config.yaml
hidden_size: 160
vocab_size: 1473
parallel_block: true
init_std_up: 0.0245
weight_decay: 0.021
MLP neurons of a small language model. Each row is named by its layer, matrix (gate and up: input weights; down: output weights) and neuron, and shows model dimensions 0-127. Each number is 128 + 24 x the weight over its row's rms, rounded and kept within 0 to 255. Numbers have three digits each. A neuron's up and down rows have the sign that makes its largest values positive.
After each neuron's rows, "fires after" lists the tokens most often just before its 100 highest values on Wikipedia text that the model never trained on. A number after a token or word is its count.

L9.gate251:139094097108144146152147119160129073145115160112140116101097124102132110187143141148139125168119141127104103077098169136132114123129118140133099116135119125093091106090133135135087074137165143127131149157126085140138108163130141142117138107125139166111148156142141099114112165165176118126150108154179150126066151130160105151098130086096110114128097158112144145103108137128107113113129
L9.up251:097086080135162169117155134119133134145167139078118115153133137134154186151108157139116168163160144117153186110118168113187148089117112111124138105146124142108130110124145114148088143133102127103144096140179135076096115127134105128109127176149143145164106136137115113155154161126143139147118154122109138117098140126099143097137173119104142133102100151142104079088098106120103112117160
L9.down251:140141141172142112128104140141099106154141122119130159129052126146144144157168140121140134099108106117156131139115149087153118134154143141088139114157146147122166088125108136163127158096113145117136105139177103084136169160100153136093130133115151094109122079136120100081123101170161125113101143127165132151108117149130152132114144109125101147101133086102117109080120110124124144127118
fires after: " c" 22, " s" 15, " v" 10, " S" 8, " Rep" 6, " ed" 5

L8.gate305:136137100136161167137104107115175171136145138130093142123155155179145096162089135120151137145134135117144148071099097108104141152116083090151122158105126141139100132146096138082126098158107118138144137119183147161138116180131124179101093128127116140118128118101140128136108141122139126111135103162106135151182098141151177109101145152124138166124099135122149136120108161112153168163137
L8.up305:120100112138091144118118177107196128148146135152158130148148129131125150129133121128160158109115154134141148108127108109116134113109115152116112139116126125111140122136124161119112158150096111184109163097153128127145150160096135098113153105073098112105108128110144180127078075118119114169147167166144189149104146093125100124152137110118113131126112126139096179084115114146122115084058
L8.down305:111125120123120127104112137125128151108121091114128074121128123150092136119118106085111117145134131176139073130097157089059130086120129105150136178104123133133130139139134135142116128143130106145148092170157122104146176133093141146150126145122095173136073070122134093124116148144078105131082132120122102157168123129144118089160096147133172127113070112115121134118144141121144154107147
fires after: " \"" 35, " Mc" 14, "-" 6, "'" 5

L2.gate110:150101091154104179134113141138138129164115141105117141137160105134159115124107117118127133073135134137146115102125134120099111113127098132120146082144110170161132124131146132069131110167144115120113104152112129114094120142103127124102133116086181137072129137128092184110110135151141139203109093159135127094097137093159069168127117115128092145128131146146096093151118171151154127143130
L2.up110:123120141127130144136104146160154105176077144096101147110171094120139118120119111105165137098139132131142149149182151114115106115116092096120127102151090150110113097154151118090140121125165087140113130134145089108154114121123129144164155160128182121121107149127133146092102129136121141148102109180183149131120116124087078157131119131140095145132166121178137082139107130111156095093128
L2.down110:106088141106141106122149125133094152136146093108123158131099121119117147110126123142095150155163101138134118093081111151132087090100134108112114112155138102088135096144093120140151153118130121110144118119144100105170153121147103143135179140170097159160111122105149134076102094141106115149103137116139140111198133132106105103091130140124118150163145148126150057139127104138082118097095
fires after: "A" 21, " (" 17, ".\n\n" 10, " \"" 7, "E" 5

L8.gate216:087148113148124094082142107128150110105146142161128129120097090151180136136127137125113133176111133139136086114157152162106091143130120130125090166153141124110119134106116122061154089103111147152136116137112145084171127141150126112130143181161126109147149133129109101098124127129167110133129117146168143098100141183126122145127101125117137144123149122109104117167151150132123079119128
L8.up216:118128124123190151124105124102129112164103135120116096157137163086106113120135160122144104132136111126150150107076139139089109114117144109112142158108158079161119104062129109158142114107131136086128098120142101138122134105158160085182075136160103157121102129144083160095138158160180112103121093110130131120086086165098135113098117124119177110132137111114111104121094120110156125100137
L8.down216:101115141143177120128157155134147109153111150155164126113134132103121130151159153190126124136153131104112148121134108135122085143146153135133140184126123148095082144157130139128097132099158142114083181140124109134125134100159151140104099133142123133133152129130091125189146135152138137110090101147147138111152099140160127132095149117132162072132099117109084158143131128137118123136160
fires after: " " 43, " (" 21, "\n" 7

L7.gate149:115104139157081136126125113148128136119115140156158144116125165068117159157116119138108149107151132142099147112085163174104112131147167125105110137141155136097124104136143092103152145158141119149138099115139153104165126105152080124186138100081112138087104117131161120116134100132141149138098111115101104120152125099119116137152122106110150139133151151110139121158111162133154127152109
L7.up149:157158145163113125131111149123119100142112135111159134071125126131116164120193147135132195102092128144149124168077143144124121111145143135132132101131124139136094106123124152161144116133107079128109127134117096126132092090135141152165166091099152139093097141118121109099169136140116101102089106135121190106172139116134089121180117094154103102137130163121144174166114131122153130110091
L7.down149:150105123144161107120108093210158140090126141097156116164116136142110110148181144142127145118144143089121107133136105138127122127090137135105149132140144110138091110149120149106148129119149150109095114108159101116136139135129136112120109177088130088186132109114117117090085143121141084123129123125074107126150150141120123132102138168079122136107117100097128150184117150105160139091124
fires after: ".\n\n" 26, "-" 16, "==\n" 7, "===\n" 7, " The" 6

L8.gate110:130169131105128159092115165135127132137103131168134137181078146115126142167145145186104145131159126160135119125139103176164085163153108145149116147150126145118110143107133160120151101144121144122164168152147134167133067113130150121160108114144144141117138141131140111106081124104140150160110133128133129102097164127108180119130130123111098123116133150117162109109151119159100122134096
L8.up110:166124132166111108125102144142102085120113154128107098143145134179105156106127083139137103090135098135159107172135133114139107147167090127090113107094140151140142158111092137161150168118153166138118113111154138131107063094112120071117152116113123108158160141114162111158110112131158122126100110092109116112086150144106114102133107139143121127109098127129143126084133106153136120134134
L8.down110:093101142157151156152127131144128118121124164109092152132119108137121120102127164149168138142156147135126125129114098124132128144143177127121123163111118128121156138090131107104188176129124174090149168136176136117125139165120142105111105097128126106156132119067107121085150160147119118132093132125182126093111110136143129089111156139111134126152100129100108151089084138109100156121103
fires after: "iv" 19, " d" 18, "s" 9, "and" 9, " s" 7, " prov" 5

L6.gate319:146108159115128129149128113075111135128138123102122112159074146136109165111121134137098152167151124168100138139110075070135131154125085120148170125152068091118148133109171076146111128093134111102124119093112134121088125143143194119130157143112125145173134080116126132136105185129124113128144132113123148093183117110140134128126118103175113106127114106120138154139126105130091142096142
L6.up319:127150147101149101095158125152160095176115125115140145140160115134144169125128130154143172134145090145090089124149130084138108170124152117118117092135098104160095155133149090121130117140117146131135123156106129132131091118160134089083143140115106134153138159096142130159105113121142106106090116164146155121117099121175155130174133102134112141119122106108098116119127105096139131113138
L6.down319:154123161165116149124109112145143136129129163181144174111081127177089089137135125125140120114113141144105180104123118113114130162150105075139115168122148100164110107149142117143128151131171082144116108118149135154180149136107189143133114145130130098147151090108130157172118181127168135168170103130103095094139174112169117110140141166101122122161169103107144158126120120141126141134132
fires after: " No" 22, "p" 11, "ac" 8, "unn" 6, " O" 5

L9.gate288:193079120103097085124126088114136110109084147166132093177122139136141152149106096122144136133167112123116117129127089113115176136143150133134073137157177142122124121149159117100106125154100097151153150146096115134140144164144138150115128134116172160071111125122109147132117124157137135151134134140173126111162113151133164077117130091096131128131139164118132145127126127112126126101141
L9.up288:080129150085185165134154131105097142168142151157105120119139163144197113111154122164077115103139149128143175115124146135087141128136117136099132143169151114158124126155130133148137140125164112124157117144140121122135140150183145144122128142127095074083127133180117142152133111115113086062095122119094126128124144106116098134078120120102111152116144128111142143103126128162135129165140
L9.down288:113146100091116127136139110140145134116143148170094120168111161144197139119175151133089098121131099148170113119090103090138149107124120123162106185118147147146140098180153145157174124138156121139123128152111133118110121127151140091148089102119094125095115137143141133094124141158099137147157136120109087127127151126122151109103102167120128134195134135107106102145074090131107144172120
fires after: " S" 32, " s" 12, "s" 10, " m" 7

L6.gate250:103153113108128145157106145167100153128143128134093143140106131105144124139117124189124137130153088160119131157165136145169112115094151102130126118136122130125119095154113146139158110087118140117089123144171175143114128101119143163125110211110115127087146147114124128108128169124121148146159171082145151108141155116092113132110139120147091123114135111096140123163122136097170101151096
L6.up250:117155127109171140176135134147094164130154137097132116143124109141137073106081118123112123112141096109134147157140149158123119166101119136134111111174105108129118136161147111125105171155121091143098176104145170174105138127123149143104120143098134165130128096100172136090142149135115058144126159131172146111116112122133136155141114144093097083102119079119138145133120136100121116116145
L6.down250:127066161103121114127148096120075135148134076128168125128173090134139133135167119123107157083166127124132112134144082113134132158125105107118151120151106169133103184096115137123117142104105143139125118161135130117102120125149078116099160105085114100127145105110146127177175133156086141110118150131130107117123128152121120160133094130140142130100117143129108143106109106151125156155174
fires after: "ed" 22, " ar" 13, " " 11, "if" 9, " released" 4, " B" 4

L6.gate86:164143126138123121136107086140109150140101154126130136140155121126132156139103134139090163143098152121129120133104102127130122105118122164146159161137114130076126115129145110104109161120138113107117105087083128102115136117148161183107109134099156123158105205119135114118159121151144139138099134137084093094115168136089176106123090147113122173115102133149179147093139123112131189119139
L6.up86:153146093130176108123154134117138132104134130123093109171111134105106131144151141135113110112162100170137142109117122131110121103149133101143154111150105113164128117114111124118153132141209095194080109158135125152150142148126137151092150102121123144088139137120119125114124146128126118128107115181123107102160130096121142157100184154098121161135152083107166077140100148137143104177098
L6.down86:096155160133102168145123119115147124152130143123114177128106115133125091146118153142115111100154140141134146144114141142128077188099134132100160121145143121131108191121142135169143147147076139085121111113146128135139134134111144094122078150099111130105172136121097142146115107127122123111142107151131152190127136161174154166156126134147136106094076093119118152106136127104106125153093
fires after: "ill" 13, "and" 13, "old" 12, "al" 8, " h" 7

L8.gate271:129119120143128172091141158116156159160125101127174108107107135120124170124161136139140130119160103110147153191147122140126119155149098192147103135126110101124135109077183150119135081130100125075142133138157116144087090144066135130166088134149100136085129107160115133158085139114117129124113116133155108127133111177153159120155113104112094140127139133131133130108153156117151166177132
L8.up271:144146142148142159125153124109134126128153153152117096124130113144137119136148101095123160099119122133134145148141134134108114159146133132168106145109142092096123113125111141171111141093127151132092070139099094136100118125142145084130117179133124149132168118147158138156186157149139092090139084140082142150086092122144128155142124104093114137136143116090114165164146087111117139092165
L8.down271:146129117166131150126147171147135107178084142145105104130103116135128153135141155152113133146111109176088115096164122115145117164109129144142109146077127107118186158134152122119160114094168072085105116116151154139107099116113099152178099145143105060102118131129111115178126137081109130131146170120162097135140157150118090164088157133126107124117113127122104149133156097133118122147105
fires after: " d" 32, " " 16, " s" 14, " l" 12, " f" 9, " B" 5

L2.gate301:091098155137176122122128151134154115150083101106149061129108108113106117161157130129146172138141099134130142146138136113085133148101164130140106124104133095158113163156132070117129107082132142097134149134124112172153122131125134191127129153098091092099139152071150136151168098117102116127158122139159132161162156163120106106139147140086161125138126153104105118135120153099090099129152
L2.up301:088137153124094125159105130138145145138120152126165110120126155144157141116085134071079096141137123108151144135123140156177174154116150140130079152136112110147112071108126162112103163153150129107149162158119133109124121147131133156145135136144131171127073106100085125090067090088112115067102136142149128146124111138126156108134105119137152121117112138106126134146123157120134102087165
L2.down301:184097145136123167120084081175144134173149135115096125109157081179131143151133136127113126119138082072144112132126115149147115088132154133150160173150168127144148130125133177147112121113083137128118133131144105137120136126143123093100138102125158139119131124147083109127166145167158132102133116090103163147134151134104129179112146172125099108101098131140098108097138128090129118112157
fires after: " " 65, " (" 13, "–" 6

L6.gate297:113123139113160117108161111095131189125130144120137075145119162106143145140129147106124093123113114141123152116123143189120118157111133129139143094100158137142120122153111124147139128134119206107144168103128100150109128119161108122083154132152146124131142131143099159143125113114094113115162124165139086130131116129125101147103131101107096100086081153131129113163131132085134120187092
L6.up297:111120134120152121103135110128152115122106135173137149144140093147119147130136118150097098128120120195102151177095115129142072151120141099128113137166122165143136105108136099154122132082112166126116147147079137150133102121140125102106083121136103136142104121134110134065086086115163132136090138135101109129156134129171174136101103116098132115141109125127137130151083149110129125086126
L6.down297:123128060105147137091163120116096140135125100144122146145134124118128119130160140104168120114139133085136173083110099143139143139121137170105128128138117152133164093115101097117152100120157063110116137135129196131128133102137065096169129136115107152116148121144120098124139100116129162119130111147138141122140085141162143174120170098139074116166171130126114138099115080141146150149104
fires after: " T" 20, " I" 14, "ou" 12, " D" 6, " O" 5

L6.gate130:096130129150155119132112128133138155138101141073151121115091165154169102137159120144131128132161122154121166128127131118121120189141109127133159148080115159102092145117164124171136154133064129069119129117123122136089137137137153140151109083131081117087128120119125140095134140123112098179140150123116139115147128101115156110115152116157185156142112161127115117118085125130101097168157
L6.up130:142134097156171159142165136113116134155099143067149101132093131135133121168142114105115118135146158142146125130113163103131108124115105126160113142098149092124135162158102096172140150139123143112118118127104088103149122105153118100095106076111146143112159150134142125150106164101116126161138133148136170136139144093149151129132110144125149148170129120155124121111096126126109162158168
L6.down130:144154133133092110153101108175132095116119118135151160142113105090111126134145140153070142127087134127147124170095116126149124150176141125105140102111121160093118092134148132109120134140133094174139091106100139132123146127151125118109160115111117130158115114102124102141121148124074145154186154134100121099104091120131131145104108165162140116115130135108136148114124164113119155157074
fires after: " d" 21, "au" 12, " m" 7, " f" 6, " char" 6

L7.gate125:116150124148107127112155154117135129142140177121120116076172134113094148154136114129132098156137147103153091133113117166112111144124116089111082161103154092117121118164142122112083139143149162193129139107177171115136173080145094147120075170119145112127082135153130101148150103088137105124138121128110149120106099100105133121106134142099097153134133151130095170152161115126136124161119
L7.up125:088145133127139104124146169078158099114115166101080129130134126124119124144093113151182134147152157172147150082103118137128109105086117153106131135163180098122143140142121097095144114156128127146116165149125172106072135124122121176133136145073091142145119185150138156151164120090121128128124153113128159147129109121116115110118104135132114168117115134147115150124116130116148132156120
L7.down125:103135130123121120123094176129124159100139146134102128088161161178137135115141145112132119101127106114147121149117145114127126153154122146122101165137124169111157116152138122106141092118120121141123121175146152127109173128154072172101126205102112103121113101143164121144120121101163083133150174140139117140184105128114142129092119132122135084100186105116154151145147086085136105099084
fires after: " \"" 23, ".\n\n" 13, " (" 9, "==" 9, "===" 6, " Mc" 5